Part of a small language model's weights.
Size: 13 layers, width 512, MLP 3072 GELU, 97.7M parameters.
MLP neurons of a small language model. Each row is named by its layer, matrix (up: input weights; down: output weights) and neuron, and shows model dimensions 176-271. Each number is 128 + 24 x the weight over its row's rms, rounded and kept within 0 to 255. Numbers have three digits each.
After each neuron's rows, "fires on" lists the tokens most often at its 100 highest values on Wikipedia text that the model never trained on. A number after a token or word is its count.

L10.up428:121141095127135165112159104119153155164119109143124079163106171075118120170116089116127115111119133151076094098109094175145164154177092127131168146147105152124123121124161147113159159146173169126132137134150160112140122089082120114109106155108151121108125110158118102100184120132118118139
L10.down428:102140145140123154101103147165147154115115112121143125107118159128109139149161111123144112133135108099094127124128150136140164126123166106135100136170116128117102097096132108123173126143137162144132105144123120082150131104115133104129139105136131115122142117127078149088194099090147151124
fires on: " in" 25, " the" 17, " of" 13, " by" 5

L10.up2952:111061113117152130149131114117157100048117130134082106173130124125153155140114147157104112164143100104120121155133160145105140111117134121112109108123107144116154147121168119154133124122084103099112151140178140078115162093095143130109094166091149112118077125113128164118165138137097122159
L10.down2952:144113127109154133147120122152086127131093147110167157124123129105137103136099141099149104138132111127132145152104110101122118120117116112149180147201085121112128115086136115132156111103124117154158139098155102076169145134152110156101097111139118135159147071122119131154096169105134141097
fires on: " the" 43, " been" 12, " L" 4

L10.up814:160084133158129136149130108126158067117130135090080147115125148121161083149155079132118141076127158153138094128112138138105129139162138085120139152088125110115120141147153120161166118136134129134148142107120156130119124092072160100125147109110100155095141120110114139152146138132121141131
L10.down814:122185140145105119117105113158124142116144156117128113094160114142096160121143135144132135153111081126134130114160135114079098140112121126115078097106104099156136107135143121094142139113183149155137116142130150147091146133184108106095155146095166140128133104178133131109110139100099114133
fires on: "200" 33, " by" 26, "201" 4, " " 4

L10.up1424:104094165153118071150144092148141154109120110065101114181141125130094156146147074128126138117148145119075121133139135174145127135115096129119118135122169162150136122134119153130099117155114111152106158104149130164077143097092139149117086133106087138107123130174160125144195108124159141101
L10.down1424:127183106090150152097140144145129109115124173138099123095131119112126145116113160119136156112142148150131168115152110113123121161082120083135144137109144151106094175133119162124124147141114156138134151127099141170113113149176153117104137119146137153115139150094125142126101094124052165141
fires on: " " 60

L10.up2532:123106132183165112127137116119133138135134132163092143152109131107149099119105123155128142124142126118114118102192113133155118118156082124113139101148109091137167152134123146073146155204124168123139114143128126131127140140151144143133099141142118118157106114145146056092133079154119122149
L10.down2532:137091130138148128133105114140125149135189160120148120142139126117140088160156096122100138160115102112137150138156115142144147101166112097154133138151125099149139112137123102121128140209137140135101108169125139131123143144134106120154105122142137115174112130091104125088155095110148158132
fires on: " |" 41, " in" 22, ";" 14, "," 12, " of" 5

L10.up1241:088112143161102117128156161132122121094171149097131136126098155113146134166115110105161124100104148149124121105095109135086153132134145140132114103075100136095129122103140117122149144131131107097139159172105137122102153126186128163145142160114137146126147142094157130163132109150103101090
L10.down1241:164118123146145151147127138101141116113135132120154140090110143098114095121171158114119149122103120155156132150127096119104143147152142120169114118142114166110127092146112130127164124132103119120156140175129136076119135160105132179099088151179139171108120155151128118126136124109106087126
fires on: " was" 32, " is" 15, "," 11, " He" 9, " also" 4

L10.up2864:156158156139130119156150122150141095113149134114120123135140105112167125128148105147112131127120110130141139143154161147122079128108108120132135096137193072130125091084132140108152105094116086125131140133130157105091098094144116137098129133133124154111103147120109097165112126122113113161
L10.down2864:140098090094153182095113121132168083103151095100103128094121132149145132113112121133140124105125205110154144155132119134184178130125145129131137152134132135098123167131121152082117095078158111138140142082109101127138106185103098104146117115055127146146135117102152147119113155153106119112
fires on: " " 52, " Goals" 5, " Liberal" 4

L10.up129:105132167132108128144120115125137150105129146141123092113097144141100189125170131099169153168113108132146060082141135135125162156133112099118147131119110110112130159139160113104130154087096193089133131088130113106107121099154113087105107141112164152102180153132130113134109115143132127093
L10.down129:164097110144101147116110110132147155114164092145082144129103114068074160139107150122154164092088126146134094176093133157084119133156110123111142141117131167094117107108161109096111191149174145114101127120179126162157108109154127125122147149121111136096151153135140118140133155140130134126
fires on: " Mc" 17, " He" 16, " was" 12, " his" 5, " It" 4

L10.up2772:111107133146102118101127184141103149122168131097099099135116117151118097138140118159094148117165124143146148160142157104164131156120115080085114124156122121165123098104134123136132117139131118120118110092160109103153130191128184130097135156080139143123095152145147140123152119156118100135
L10.down2772:162110152139131093163117125090099137107149157143122112134125153137128151130095128100123117132132140151143154150107148039154086155129092123141144137131132126125127115091117137124115169120151136110114107137136128169140105137119120142125110107121141163105067105149177159136119120157092092096
fires on: " a" 34, " \"" 8, " A" 8, " next" 7, " the" 7, " he" 4

L10.up2249:101117128126077143076165175136128119146122098109142165157112071140142087117106097161168152110115092136122105147154139153138126085084117116126121115146145149152116142150103124118119088136127134117145144111152094133101104103138122121106134142137159126106120099135130153136120116112148121134
L10.down2249:138126089130151164140101124111127121159127162108103104151113127128119125154163153033150117123130168144125105129108119084117126148123171156135124148091089140136171111158176095120177148115163128156112085123115117118130139131112131131176104154168109141154137155110143135133114158135118135132
fires on: " " 39, " and" 7, " arrangements" 4

L10.up3001:165119180131139151112098120149135148114126133086120112153169101129164100134116151140117137142140114152143143107131101136109131118087139105115134147105142113121165149093102128132133116112144175125153104157164126123115203096152152137095110146127128161112092119082102123129137135197100086136
L10.down3001:098088096152122122099107105119156129167127144144136132121105156073140170093100143141127151141133138108108163131134144171108126162090097110154092151157167123159076089128116109126160117101136151121155145089145120130148124143104072103138122134110133088152161121118123130155120123089168153169
fires on: " was" 36, " Bh" 7, " were" 5, " Th" 4, " " 4

L10.up1961:129135162109123153152116100160110109114117134136117083129134102139138138108153084098159135075175156123106111148121131156123122144115153118094132114138093151147155126115148142146183130181110129104146129132147134125134121113175129158123111133131126167134110172117112117094124079162168113128
L10.down1961:128114110100123147122165142141130101151136112146178117110135109136116120182128103147156151107147132133119114140135122140145142122148122150148147087126133062148131095146114147125109080118138076151134088127167120080115139127158140102114136098094154114124128075141177142127142133139137131124
fires on: " " 32, "–" 13, " Mo" 7, " |\n" 7, "200" 6